Weights of a small GPT-style language model, trained from scratch on English Wikipedia.
Size: 7 heads of 64 (1 for keys and values), MLP 1216 SwiGLU, 28.8M parameters.
Training: 300M tokens, 4577 steps.
MLP neurons of a small language model. Each row is named by its layer, matrix (gate and up: input weights; down: output weights) and neuron, and shows model dimensions 176-303. Each number is 128 + 24 x the weight over its row's rms, rounded and kept within 0 to 255. Numbers have three digits each. A neuron's up and down rows have the sign that makes its largest values positive.
After each neuron's rows, "fires after" lists the tokens most often just before its 100 highest values on Wikipedia text that the model never trained on. A number after a token or word is its count.

L8.gate164:119106126105086117125144113113160155142104133121136137124118116137140150136151145131149136155132122132151134111110095115120111149124095108141137136144093164105106109114143089126135105096170170095102090130145137084185105118128141134099119122171099139121179111110085124112088160152100152139138106168104175133156091110167107115101136139101141158144105120133130108108162110112152130146133
L8.up164:116135101127103132152159151119087155135097159109135163119085093134136103166137113128149155101143084121085120147140069113123105163126099086087144102157163151146128104087122107145102144153164136100098125133146156110168108137118142106123109093142137164161162177140080134115111126100138106127122117136110094155118133161137146112142163134118172131130125123104100129081133138107138151131147
L8.down164:142142090130100106161118099142163136109139145116152143128142132117131142128137147150095169117167111125096121126105159118091100098116096143153065116139154120152141107132121162150154119128121119106084140141119102107172157101116126130109110122138122111155077118108126105096081116147141144138093086146153116157131116143122116136131084110128112097139145144089114119089131064103121175146122
fires after: " " 36, "1" 14, "2" 9, " after" 5, "-" 5

L9.gate704:121144090116138132119172109124139131149138104136115152105138088130100142175109117119123128111167162117136108127156197130140133127120102172140139102119123139141113118133113100150103104153092147123139136107136090127134158127101136075106122145083128097148136103116139115103109142095137101166106115167118088117111078098129123112111147123113133163057130156136150163111089155111151141135097
L9.up704:114145132103153145112182142101165149122117136136118103139137096119102124169145183068120120168114167122115133146080150086085145151120087112115144099110117135132138165126105104121129120101089145105134167125091160099093121086118107123152132083128136123115126052125088166121136120121095137142135120136160156100129110100106123140157137155127103170140118083141148109107120137168139155111126
L9.down704:089127114162115147117141111149105153132132127107124162104173143135150102131100144110132089103127125151156123129106147139130107128144111140160166127090145123116154135124130108105119132132073109140152152136143162166113125140128093160156175099128139125095119103083131114109132135137092139140142107107090088139144130143148134131178134080083149138119146069163165175136148113095115104106093
fires after: " " 51, "1" 5, "4" 5, " Years" 4

L3.gate1045:170148115118140112116114146110106176119113108082094133166141081152136108115164119126097139140111150108135088121153098112118133091130135148126154153149123110157160148142169091139175110153134071123129136165089136133141090157145139125144093163104102064103130135136127113120157084102153131104117127154130162134142114092121091132118089124114131177131113088120147120145119099139083146171122
L3.up1045:133162114171156134136123083136111131156187143089142155160149129153109073101106135126134146152062145165157102087137115096148119123135133126121121093108131079132147106172128138110162085147128135111090104119126149143154114151141127150176140087143114165134129161099136135147136117135123118124103137107142145128128103162168146138132133143129103145112120146109158134143079148129123121158098
L3.down1045:168129132105129094131103101118116154108126115123123132129122125125159124092155144123131140131115136168113109143125091141168163145121093087106099133150134102088103128157121155174157122118140150101105170166115123127144128165145103113148136146159119126115175144108108145105146090149115118107107136122125114140163088143099081155150107114155085108106110102053167103192158089128124151105110
fires after: "==" 26, " was" 12, " " 8, " (" 8, "Personal" 6, "Early" 5

L9.gate1035:159149091116178128084145100122109127172103162076118089150149087176153127108133114147136105160103109121120115103101129140100146113150164127159131126121102143154142108133143155122136113107121110128135160207097096106087102128128114098106125120160177160132109173140121184121085149155101134150140100150121114106172075104154109143130108093113175095114150113145135132083131122113152137103150
L9.up1035:154156115101089131154131110097106079114134093120170104120125116190083147095128126099123148138145131142130142163101150145100143108125110101118140151155104117155157126119153160117140093106138136146136174147124124165118152117117102078130110149152109181138109145090126099150130056157089128137092112121174065158126161121073160120142105141122151136109140161146181116095116155058133116125130
L9.down1035:153169092087121143120113140099133113118121148123079130145127153124159136163102135145134117171096106166173116107119135155073149142113124101127115130133139116102109137128120168105121096121128104156128106144120145140105133079151146109105159087101174189128106088096147130145115113091086131124117171139188091131130116164106143124150115152144095141154151121153128157134111119097117074153155
fires after: "2" 33, "1" 21, "9" 9, " (" 8, " " 7, "0" 5

L4.gate127:140131113162105103116143132126118145099141146156114089153133103127086118122067129099148132134105099122122121119141110145129193136142118145110108126154174091087109141116151160089151168126091144062096128117126146113130104128132118110133112103078149098118121118139130095123121166183097153135118103101078183139105126169106094136119142114115110105119116134150085130118095145114197122137159
L4.up127:117194158111115110127149095086126147149082096119082090106104138111128135127121115162111155163154103110113106136133074116082113155128162155101138095108164112105068138117117155116179129129108140154139122135138068118129093186155119121145067092117125125157140093121078097142117120155144187119091130128097092082127125105103120123144148145131120101181125108164130102166107113065189177171109
L4.down127:147126109108145083123079124129144180115055162134123126093130125148110122128141146097144123133120111149145124148153119110138107155117148098118157124135176160150100099121177141135137113147154125152122070106111128139092131193130135131110139140102127127132132112095112125138146140131144150104156135069139084111121120080124165096107098122115147118157081076160104085147150121152145092148143
fires after: "\n" 32, " \"" 10, " " 10, "==" 8

L9.gate987:197158156101152151092158101133120152127170072104122148149157082115115142124140145111159118079111111080135127136121152136072131137164148129142093138112146113144156124143153089109119149153123138152147138126124134068145082104109158121103118133118106149155125148130141148124157120084086129131108116119094116146126099136108110125146096139149118137096139100126140144169082131110149095181108
L9.up987:117108125119138156108109107128145115123163115137111147139122155171106119142139152147182130174155153141109142169120112087093164117093122117178133120107131127096124109153157122143107109124089143083109136170067116177166128168106125137116109112130157127149100128120060111138130145110108126141132121107121141179128147148118141140146085119127153142135107115120169155101132142129114104143158
L9.down987:139168091150056108116081145092155138133112147056139137123125125122090093137106105140125161118124100123153111132134088165156138127110094081140139131147144101124105109135163112111118123139130146110134144152090130146121140125105081105125139056133101112136124133107139142108158117138118142106133147118110151100134083112127107134159136122155133169122127163168127118122131147148123152178131
fires after: " " 73

L9.gate401:137149091124152123160105071130091111107123135107093153115103143137133096140133146131111123126135134114117094131093139104114122102120081156115129125137106156152142154125153122133125115137171146120098079150124119124130157143114104103097125130149170114149128128122104151173111144123168086136116121102116164111147109096104103128099132164146118100147094110172148157106168135162111143139124
L9.up401:141125109126146098160101110167104121074133138098127150131125131182133183119101122102122120110107123080155153158102115135148124144134151118087171094164088163141105159090114138108124128118132088106111119123127118203143134123104184157133125117098140093120112123088127115119117158157137131142145096117119099081160147106112132131099077110138149130108122127128125123116099158143139145112154
L9.down401:093151089113105093095157146142129120164113145108121113135151089142133129127131088122130112106167180113139151137072119088126144116137125086105116134116105131095129141115119149110128130141137169127159103134164114091158109121153141098137130173162102136142114122144117108116113114128073121110146131146096138126152116173091155171162133132129171114138148091159154109143118124117135132092144
fires after: " |" 36, "1" 16, "0" 12, ";" 9, "3" 8, "2" 4

L3.gate214:114122141100117156148115082127143102181083059090136111135137125174126146141151141150106132128147181095129142108161152141106151102116166117167100119140109112120106133132120132128133171151088131128126126125113131127094125124128138158105121118104092167103138124082152136115157157114126102170166126151076139155147148137132137085133143136092105108134130157155172138109148130134176131107111
L3.up214:130138120093114128142124105125139110143119131105132082166146104138144131123164128099126149146090139164120150133081092143143161124118130116130054097126141153150099141155152109109087166117072112170161116107119131111149118114134185153115144130096113116109116083163107139129138154138115129149133136148129135112172148168156134098110146129117103155112112124134151154146148110104108126124190
L3.down214:112081105124176123147130134091180142183102144105118124154118165138118151169123174154115142125089111101095117142141166111125152174068127100103141104130119141164132113157125143087141143113123123108153164161143116117140098098148135129117157161119128115138116114076153155128120133109152122134160115110117094163119120078165109129143158127126138135105120155106141136112118142136091156124141
fires after: "\n" 37, "'" 10, " Me" 5, "w" 4, " |" 4

L9.gate659:123122149125168158153144116083142094137114122106123133118104092149139132144156097108108131139185148164111124135094064128162129095115133168105118145142119137122140118129126125147098092155104141086152064147123112140109106102129152118137110073155163153120140108121105133108148185148130142133093151122150075142180092132159092183154110126119146153143130145127133145117129137133118145143155
L9.up659:129139129144144154175152128066092118148117119151124100120148097128146072117151102106096125171116131184077132111123110104159131127135177097155169113101154162192151127152103099099112125151120169131152140140164131107121164089143099121118148102131120122128126127157114099120094138175161140082141122150106154100112091108162128148131153153155084135153121132149165075086174131129143152159162
L9.down659:134199121107118124123158119141124170133122144091102098111084079158165138126108139132096136141095064154108118141108162124142143162126118131161174159133125135084132103141137161114098160143153140121088121119142142190088148107143135134118122136134122131111160095128095118160126163112095154130136171140156157144140100155093168129119143072165172109160104123094129119123134132108150120091130
fires after: " (" 22, "1" 20, "3" 13, " " 10, "," 4, "4" 4

L7.gate853:130131098123120126126138143116123136092116137169093121130117132127146123141144114141156109115153115101179063173122131176129166103139118142110138127109106119142159132086142116127119101190170073069112068093120174118124119149198153082126110127120083114079129116085105154100145098168127129120105176104096141142140126143123182137184147079131133114137119111147174158148112187138140128149155
L7.up853:116093146158123140136118092100155125137133184141065111115113117142083104108130128139138157094132123099155131102149118108149145095102112102132152127086091134147165120105124111114121099117120147152094113092095128111114162109141130117175179104141114095099117131132175150089113117115189162079139126118141151120133151149115143201134157105161155113095119137147146156140098163140086150185095
L7.down853:130105132101119108115086126145148091154125093108156129128164114110139081124139171114157074111125097194118102138170087160148115138144083117136127112079119138152150106126110123082119150124146164151110159101090153135105142149111118124094123152118110148116115109129127136134122095131150120124129131078120145105097118101132152120134116109123096141099123071150190166163104125123153092158152
fires after: "9" 17, "7" 15, "5" 13, "8" 10, "6" 9, "2" 6

L7.gate68:183160127173147153140123133160099105131159115178119152187113121111134148135089125090145121103157133112153156147093167144117171134146112145136128082151124123145147125079131130122125156135135127169120100116089156146133143103139146146101134127124107143128148146131157108140126090151143102140120081073131111146079151118080125105116087119140140116175139136164134127133137134115134157135208
L7.up68:120134121148116115129106137170098144110104145126105161169092132136136139152121153136119154176140091123122146119100162119117153144156124123141141136159173161138134147129106123126120158101101151116146100126136144140095111120157151145116159126143128118171131126099097074146094157114143121128132090126134139116106135131077100155149131140145137128126140130162121115115113105149122097124123
L7.down68:127148104086164128128106106168127136093126146138090122152073134133114189129137126095160120143119159113191111117114141136134101127124146132121144163111115137079142148133130134114125102133141085137107155125114108133157142126103130133102153158134146114154111146112100108129109113120125123110148121145147122189094166158085146167174077137073142101109104104181142114086128115114132114115196
fires after: "9" 46, "0" 23, "8" 17, "1" 5, "7" 4, "6" 4

L4.gate383:168133161141161108101129163122131111116182145135125127167131112159122168110137170111139154153166153120111140133142149151131107132138093144109109117135119136156100123122106109124111149137068129120087108143130100118118153145156108127133127093086150097119112137130160162134136159159179174141149100110136103142160110147135110149125138131125120174095119124156118138124118105109135117091101
L4.up383:150130142142129132152131102135107157145117096108112138074092110143119138160112086128101173117124126127105150105150125109133086118126091138114127122212141101114112119145130097133099124123129131115145131129129137131143158130157093150097141119115130137093109141125094108158101143138128133150125110130128155120160152106149086154096164124167138138122124181136145113130158137157181089144170
L4.down383:125139181102167136142123144130148149160165162091112129107109133172154158097145145123121149150122137099096122092100109080140133133164115127118128144150111101129130166160061098129135142129070179107137105129139134152152154132158145156104146123132134143176132137170067125120131112099120105128119121135141159155108122145112105137125116085124102113157136128119130132132141116083148110132134
fires after: " is" 25, "," 23, "4" 5

L9.gate1137:119086159173176131166116131139109094137139114103167133126124139129141119100138131160141097094128161095130132136141139155095127100104099146123134181178110140157115097094137099113129102119121130110107144113130109127118143155168184178135160101097104060130162131181175115147118128106117138122129134111110138120126103186143127120114162091126127114091128160112130178145098196123081115136120
L9.up1137:143129147175110121121142159137132112119122103094130152147120149100136145101101148131068105128134168123163132136141103123097126104131066146107146144140119106161142080159160163135107094079080117143143117171143127115131087149122191162112134137091127097174164108164139145151146106118106181112108152145111159111138087155144159111153132089142121162058143131143086144122129123144145107098120
L9.down1137:161160138135148072142183104064176171148163092166088116095137127065102114134108150138130144145143187089135102100140118098076159113107107140105136143084110118129109104171098128156161120129126110149121118089100111165140109110123114134103094122158156170110130124130109162120140151142100102147101119162153126137119127124177107150140098131144128124111171100104142160125109104126118107146084
fires after: " " 20, "–" 19, "0" 16, "9" 14, "|" 13, " |" 7

L4.gate218:100160128149132105134143149121134106130149167124176131097128115202150095138129110121081112114125098174133129136135138133137151157117113172114087141107143098113100159135133124101144161142113085127144152089110134139145128102134087110132130127101103122127109094105161140117154122140128108099170097094150126104138150149125096113103117119123093087149150122145166144123119086095110127124138
L4.up218:123110121133146135144145096094108108147163134107142146150123129133125165191122137168136116142113169127135159109147165103135095149167072126155093151146190124178132108144160119093118168117135114143128120141134119114118153122170143140101123125132141086102160116129077117165112139142180147134131155147152094132087120116163160134135103172098142171106110173102175147125118129128152133154141
L4.down218:069143136147088131125164096089140098107144174115152117145105155158152104080135175152134142133125089101116105118107147110145129134122114135168125101177115109085131135100117127110121146107146143096147115112135102133099153090154146106133133112163159154094156160124158126095149113161164147132110097130173109114121131094161135126114164134127066143144134133138117101155136144117129114159155
fires after: "\n" 23, "9" 19, "8" 6, "4" 5

L9.gate976:155133095117135185133115139141100113133134109130149124126102119086116155118126125144126131104139117102144146137121171118126166149153130148164136107141092100141109132112145130128146199153152088088118097133140138115130135159123162125118133123187123142174126198072105119102116125135112098179137127132047129103157067125103158117136088119130146106108146131153161128152106169141154139135120
L9.up976:101122117156127151099173130112162116125102115151155182111118136112168132119114115179094136137171109139130137146165142119119148122105127131107087133108151114132105103127081112132134156153122113087122130162122114168130127124114136164129075103118119120141116110142122188135157155141156147125105134122153114118130129158132163079152147160139166156110122084150122168128108141126099127173126
L9.down976:116159132128124152084164147157148172127092123147117108130120091141153166100123078122155112116096128188125102124159144119128136085145142094143157107156176126135124168115134132101127117100087139155136102106145117094162095151116132137142122114159096120138096147071110114144118111148167159116114116120122150085145119092163136163146114145151102166094155065110102132140152113123134131127115
fires after: " " 89, " (" 11

L7.gate235:114150108141151089123133146101137165148105125126153147080137145157107131132163170179208101149148168112121131145107115130118107137104138126150184136136132161090100168142119133160174151137095121108115112102117179163134135108112151085105175111120129120129075091099071085151156127121098110125130121116156127133147124146129122146123153097150138137152127108128151142123150140147122100185122
L7.up235:116100167177107122125162143125147138130144148150146115117159142151131144117145075164128108156093115108133130095155134129116159141144080112132151100122127135143130138090144138118162145190145149125103157043120144133108133122174136119114124116157136136098154096152127146110124146097145151113177166161104143115122132147107123146095091111114120132080148145102156162147112161140131137178128
L7.down235:130128144144125123106172106139092136124141141108145122157129096134122086135130125120120152130066158160150181132132130103138157084180134103096152092109157123117141141107082102114191099132151134140157144097158144112149065120138068105119107140110116162154117114120125138142124118120122085127149091113158108169140095116130099145088131081127136160136107103110152130116140123172187162112187
fires after: "," 34, "0" 33, ":" 9, "5" 6, "8" 5, "2" 4

L7.gate1211:121103092143166112141110133154127145158098147097107144136150089144129100056081135147134160155091107147129142088155118172147123138143102130121115132174119078134149092135116111110159110135147168094125097123160157105143112090135104096128109145136157149151095127124116101103153089154136151105135137128106122132094145127116191140129125090157140082139124096123145127099125153100120142138101
L7.up1211:113123098163108099144151169126094175077108105088114108116110152126129144083144140125136151122111093082121142099133100127123143115064104158138114138127138075118118117113112160111148080137082159108166126125165116090149096142152171096089101153122128131094133123100116121069164117124150118090177116086109095195091112110132144147122150144122135077174138143124153142149116149156139154150116
L7.down1211:093118102140135101126146128114132138099100131149129142111168106127169126119142132123124147145112131107151082116130116118156177122155107141171161154118111104146146160117101128125136112130130109093103121132125154123119162150134108117125156100106120153136069106094148139127099108142105124129144165123104096144098108117099151129134133160151159105137108076081108104145093108136102117162128
fires after: "\n" 37, "°" 13, " (" 6

L7.gate167:117096109169112099164131089160124102175088123121068121113105056166120166145134147166131108137155136136123156139149167077123124145128104139150081078151112110143116113143163106154104135140108139103093091135108159116132127118140102115139124102159117123130153104131166148103113139137110145141089115107136135118133125146129149132168168132113101123098148192117161097130207121151129130108119
L7.up167:100083122150119132125076100111124138109085110112150133126136137142091134125115156143131107100129164131126145105122141114084168099115116121064130103065124080088118131117111140137106131123096162121155139144167154144137112110148159145133121153152099123096150118133123175089101118118153105122156128120150117156160149132105165090143145174136162141173165145105152132101120100107096147101101
L7.down167:171080133082100128142100093124153121100145117146190119137109137124141151151132120108122093141123143114120126120126136126166119114080111084106100114113158119112099153073138141136129145140134161094122182127162140104137108111120114122114115114130129127158107141134151123113106112164117151131188158161113106118152093113112139139151145186096129137102171154145110181130152130140143111110122
fires after: "2" 54, "N" 15, "1" 11, "9" 7

L4.gate952:117161133138078151110122129137171165124130127054137154140120122109155090148113124104136148114141102138145160169114134080068136092125143100133137062136112144124101132049117159102165141144134111140142133139144158165140100121146142117171127154117120130136099135132122142124127152126137127109131179091125151149117095137099121115061172084147138121146146108129141133103169113106132139138149
L4.up952:091147086135101163155120150119166160110160173118146124104165132165143123156134146039116118119157137107099113108146127142122115126091142066120160089147152095116132143137161135152125153086163152092106145097113130118137109160117164150131172102116100144079136130125135122175149145133146163107131174122180158145095149102108152120165159134101125116146109121121148109091139098114118094107131
L4.down952:146140095128079121150168133097114120120150131115093078134102144084131126088138132151112100125141102182108150135096119085142124111081154072154160161192145123121115101119152149106127121140130091106126155150118135122138130107068152141145117120087160099190091077111158133165121136181103117139097111144110103100149093131133141141123164133124119118120165142132086101144144103090111160130136
fires after: "1" 51, "-" 6, "2" 4, "y" 4

L4.gate378:234128108175095112131127131160075160127140131167135168098080144105113154126158133132167151110165106123123117183151132133072140151169103122149152080126133117131126112127125127174168089132159199128127158115112126140141114155153101169134149114130120151136103114108173134146126123116081124098125108121115126160114114108118126088147132134109118116158163143129168134085135128119093122090124
L4.up378:134141147113093124116140152081118118094123139125080129098149133119116129116148130123150099132146118075162146151124147120099143134129128129113129117095152135167126117119181122147122125140116074091146087153140149099149155151170155124133118139108173117150133112175119166127187086108153138112150143151149097120074159082127119118116120134109147099134137115139187117146130167132178167096111
L4.down378:120093147140139111103118092113112125136112153130109120157097123136181154134127126092142136109115162144154128112152114163150095116152126151108157084151100126149112117098179087095116091124168136095100140113108160138101125140172136139139123106105125104157154134086116136150138138157186115134160117132164130129135148113148153124114129095127110131134110128123132150129142140101121133149137
fires after: "\n" 30, "s" 20, " " 6

L9.gate252:143121109140102134162127137163124110143085107142081152166139150132119107112130154173127107168132127148127093129115142170103106075095086177072139067098126161137130133142144134127129128135122100131133124149144133171107157094123157139165110117102097109153124119105093135105140133173164167109182086130084151159108093137095062142135091117149121148117106081159087139101150091099096142114122
L9.up252:145110121150070166101084154125146113135121115136131134074105135143130099128130169109102132133102119098154135118119092106103133140120087128099098094111152115110116106091135114124087189116124114126137107113146155138135160109107131109127124116156096104111117097110085141120154111121132136145162117130114177110141154112156133062098148116172127174162131122141113147061167094107146100102137
L9.down252:174104168132106121130087183120147137131126140089163133096133154113158126115136144115151137134109110140140141139191092129129157170087108136124064116084154133134124089124103110109095110135099104199134112124120113150143136095101128068126147146107120125110094110086130130133128134128107163128151111116121153087124112115140152091109130101158144127132181136124113139152098163136138100132133
fires after: "-" 31, " •" 7, "ed" 5, " Running" 4, ";" 4

L9.gate232:139100136093134137177124111138131156161132155104103138114123116101131126104167175143154116110127116120127085058107155093128125117154095132171162097114102097118129097131113155125150126120101116119108126156154115146140132110112118141106118129148135159136122180128074147094136158137103135140129128168114117177143113113134123151157114162129153121142133126144121123079177108070128112120128
L9.up232:101103115120119132128116117132167114078158161092127101141113121116166118137156141081103150145135170152149117122117093132115138111112122138189110129116069151121143162137113101129120081146159101130126112119114117137130134144104119134088153141168130121136109080144151157130159090145101158101133112100178103134160139139118128169148085133133155088123135149088145117104138130130079147114153
L9.down232:109131088113107126130130163116107117149125132138080151141099102110140077123112154112099109146145155103120138085105125127169158130158174141106171139113109133096124114096100117127123092098138159090114128120127106150171104137111130134123125102122148122132134155124101141102139154151077120081125179128087179116126162149071087081095166143126128140094126143132137151133131090105182143097117
fires after: "\n" 31, " \"" 30, " (" 14, "==" 4

L8.gate61:174125147125106114121119115145132116134125128110129132071116162091133111115077178183091143106131174123141120108130140114095112143159097150036125154127111116135135091173147112125133121106139157158115116132142124120131139151126169131128119092135117125120146122127145139148125141085130130134113102132165123138138147116118143113101119111135120153134125105115094139186084160141104172124126
L8.up61:141121153150116128130105145106147109098100113130123084102114133127127113123107173137103121126136141120160126126147143135132110152147127107086146139167122113105127130115156141168110093077107134099104097116129127145134129132136191158136170113088118115182137117141183129106145087099108167142135130147108179081088041147119136106120117066118113122141126178118153149151098113133106120110130
L8.down61:095142129113127063109155136130126148113120131152137146079130123116154166110147126100121127159116153123167155089154170150109140097110110121104154125152118147152113121137108141115145176121109157135140118077133140137144098143126102142147132126158152127099129120164144145072129084083156086093134108123096155079107147145141103132159140124142132158157134176130160170158113170147108113129132
fires after: "–" 20, "0" 19, "9" 17, " " 11, "|" 11, "1" 4

L3.gate1077:128171139181150166146111129118146082140167140132149109160155138101128144099170143119128111151162134109111139089128128117100147143161153145142137140148107140186118097108185078159163120112119147136145140154127141097119092114116133158102065106123130167109120115134142143094117143147130119098135161119146092157171148162144133160137149131115102147084118170150098103066152129107134152140126
L3.up1077:130143114144188104158137100081136127158131149102142125142135152108142134140116100126131128111150153127133113100105088107093103134128135122164115177114128140148100113108143126106135110091134116154156128165145137119130091111115156125127104095136126140148089118151160128151145168145088134102146166146122148147130163155185178155120091115139100100124110157138122097054139099127120130096143
L3.down1077:135129159132112136110119096134161115126131155139092155137094138079124129136171130159122138107113152118155086090136127128135117113146142116084182104107116134114078134110134112116129165147143152128142124148133109135147108153109154110122124172113158131138130147134131156160176125108159141113116166162126117108135110104111154111123143126106110167068115139156149149090116121150109141124162
fires after: "\n" 75, " Me" 7

L3.gate166:161130128124173108086121147115128156160141155101132144128072123148135102139103139144080133150143132143138111158168112149104108115130108136115110112125109106143104121116112095164194150117132155127125134075105190126144110134112139135146150147127104109167135140121169100155148093095132128157142118128084160137107150140153155100160148097156172101164092124138130146107160160131113178121157
L3.up166:135152142109105148093139133131135086103113150108130122120132158098101099137152132135111133088144155104141116150097177124092132111142073141142132139110143142120165110125119097119126107092135106128089115132153114170105109139143116115162135109124104134152093153156164181142111130162123147113093121110143134162177162150114122089117131116104165142138083107124130177094161124127121132127107
L3.down166:083159086131113114132129132134098097149129110100109160132141180099134134095124139088141120188122125098162115130084086137100091107165125137112139099148078042126125119123108086104089137125129132164113134140137130144132116139152122097132170065087120156138099122130095157128120137165125088115124172121112140102161136107142093083142118108116140121141138124131128158107152148120138146174163
fires after: " " 33, "G" 6, "hi" 5, "ong" 4, " All" 4, "s" 4

L7.gate398:158106164150106120103115133131129151157175116088115156157063082108119132139071147115113149120160129104091153100144105117183148134154156198178106098146122108128111116132124147142133126171101143144132115132121131083151127137143153152118174129162132108098118129132121116157107154151121100101139139145110120133124144169160077147152103115119135081133105138118139077099131155137123146108119
L7.up398:127106140148099104091119101150156174114099103109145125151148116145124092117116094129109136139089172165097162141135131112156110116168097164198121119128093101139159118106129110156157107163090150094138147115184158155152093130114170131099125153185123143168116104098109080119129148130132174077138164148127149158117126172125110158154150093097137100121141127164129131152136107156126105151150
L7.down398:107095146116106084126110160082128093126134184152130118132183153160144157151132108110103108134153117126154115096139083143101153172105136099126130167164125111094088146090164151083102172096118133134101113121126126116112102157063111136111177101156130162105153134106100151112152101134167138171137141131171125165114092071124134098151104123136134120114162131143118155114136139086123168122126
fires after: " " 50, "1" 11, "." 5

L9.gate730:143111084118143166116109147117150117177100139143117159104121132146142119138145168129143071139138128150139134126136143088093082139158124129107118106120144135127087131099129180138100130181123134153114156154136108102120103124122114105096072139156195136124119125081121153130156120082154138155121115084089171145119139110105125118116184198149107126135171125081129119115128140108120136119143
L9.up730:139091092124118140098114143089174122099131115120176160149150148107135138094113148126132124172130149133134124113087154089113136131101117163088101115143138119136112091135105150130117149141145157160116149156152141132154124126177114148138105139133138085154163139102083148111090119122118144087140129126106159077103119102146133100122128125137153117142123134125078150101142111105127131183156
L9.down730:183103135128116128144153152159146110136122148135134115126156170120112150117129108137123157134130117154136126135116098143122129087131110129110183144149114127119152110105120158072162124176167143153097122147106120088141138118147122125109149125155119163109141145142096192082141123125135186105158170171124134111100105100112145080082103129161145123125090131130121098165148136133150148086085
fires after: "-" 22, "2" 20, "0" 16, "1" 9, "ed" 5, " •" 4

L8.gate1193:121179148128141159127131113103155137131127097106166134122101092164118110136104139125104135118100139164164094129154149131164133163103141107113148167162110135133137148135148132100092118094086136156129110131118130149172097148150150127129147157110135122164176108090143146162176134090148140104121128157146107102114107124165149119109134068148119124132122150150124150136116130131164137150178
L8.up1193:115141116134142143117114108125161137136134097109108122123079119163126134115083134134124167128132162118121137127099109122121142124093122165127122133165141132153141102164173108094148125128123172097091108121112101137119095107105087185153190117159118086141143095127181113129100143098068175135067108173126139123145121097104124102132129101106119139143156133118115148152109117129102149171092
L8.down1193:109144153128141162135120133122068156128108157139164113111137128099108145156100145084161145160140138105132150106151133131114089114181107132147126126139087139130125096147143134083146122144104138160086162164121116124118112122105150110131129125109135125128101127185140147131095134126102127151070128112105140134095111103117156108122108129104109127166135147140164122163110130163136120123112
fires after: "–" 30, " " 18, "0" 12, "|" 11, "9" 11, "1" 4

L9.gate3:100145088141101175144121106119155105157094084110128096172118147119165105117139149112114135103131084119141145152141134108117151118115156152108113143174146147142065174101091139128152126088083149092119109145134140150134141145126190155166164124145099135123141118150163119088148117108082086105066145134093165139153167146120127134166155130117136100148144159117109128150064106140151100104139
L9.up3:132131095094105127115167134095137143112155098132109164119180136102129141145098133147148117100135143121124096118081089150120086140093126076089126102120123110087149161154129114141119138135145133153162156094099108123098146127107088175130116109113110132105114154168101145130118088167105131151203103134140118157121149117092119126099106140127095112151117115108149131097154131076163146112116
L9.down3:140142124112107127095082137124138102156105103130122156134148120121095129149128141151114142166115131162136148104136103101149160143118149129163135145107120136133113104101117129109169137120090145127122163084083136115116106154136150133169101132063090092152106145146132117110119108075094146112105149131111151121146133110135104107148116128158103112124116141143113086089142174099153154129172
fires after: "2" 34, "N" 17, "|" 17, "1" 5

L3.gate514:190134109132132119144139105133137136112129138128099148151134156103163105141135116107118132147120131132144112160114134146124135144123117155096131153088113126152179144122136132165153087078122215140114122145143120101093143094130125077131180114105161134119129166094125087113145144172155118140148126117129142095134133140141131097171130145119138143148119163143159136138145079121116148152140
L3.up514:138147126136140104107148086106140123142137149139116157167125124151109126146082161141132171136093151119115148108158087127099144106165136086161151112110128151167172109134155147119095151126103144138140128174089100128102164066154146130113166105120163120117107137128114118162137122132150157100074126113097139120136152108075067153188113092155132133140169100152132165135112124137135137182127
L3.down514:132128111144083103115124103101132120142125138080137136134107106124176143115169115130129142141138139118101095120113099109124138139163104132153114124092120121145163157093133103109142117118090155165135132104135136120128168098125161155089109132169138149146137108105155122154129133145127146130151125088119078121122103122131141143084123165151147118141172097105165149137147115123109133114152
fires after: "2" 65, "9" 9, "0" 5, "3" 5, "1" 4

L3.gate1116:159154092123151122132147155126107135103180102104169122146131117144132128093108144127130097155115133137176103112139183105115112172115132140074101131100147165134112160142112114125133138126132136111123084111110081133083128140153145130088118141127112132113132100131133135126137117177142090148101124185137159131128149115065106127162123127168094137163134103095120121156139082123142131155095
L3.up1116:120168143126148149113164138173083130099133123150125157121141126125111153139144127120134174163091113164126105100085128113155134127098080107088060135174183101142143142129111142145134140149072096114134118114090112137114133089131107071114134104089172172100135170114112130100120105144144152110113120105170097113104136110143087097144153120117143096130106158092110134141153103154153155128146
L3.down1116:095123176122130128119108137173150153137125148148119162112159091108097117106124182119121166144119109120110117161123158146137131107106137113157079160137172123133162078140133129132113131144100093105101089142104126147111118187123149140136156112140114132149124124122136151099151124143132170067110143135126161121155113119119083100151180132124100134154099151119134086138117122141118125173067
fires after: "\n" 27, ")" 16, " (" 10, "," 6

L7.gate831:112165167137133147139143112113130081116168153150100145116167116147122173145110160134143142183123121122126145119144136132098114152099134117138135148142145144108124115091111151126181089118128128139124152143131123095077182163111103100156152074140098154155159098110131132150118137154125152128111134122140095153125120131101073133149144141145150151096124093125143106148133132132124150109143
L7.up831:089124162141145134120142173100139098162096124118105146110115149134151115129169127076172143107151106140125157146113132122122098096176101128135121098131140139101133079145121131114173053107138120162143120143095170144098081110108106101141110116123135128122101107087122109135104133120137141115162154157141086169123165110128146117121100152135163148113157152116115113107145095154108107141115
L7.down831:145122111119151185133143133132116114133170145096076130115090102173156202153131137115138137163148113131092125126158121151087097171145150083098166082107146162142163117118166133141167131104094115174148144149135129137142143126131145097141128103140106139139128095136099134131108150101149120175097182136133166115110101135138150160148136150121126161112121115143129124137134152134131111145113
fires after: "0" 34, "1" 29, "5" 10, "4" 5, "," 4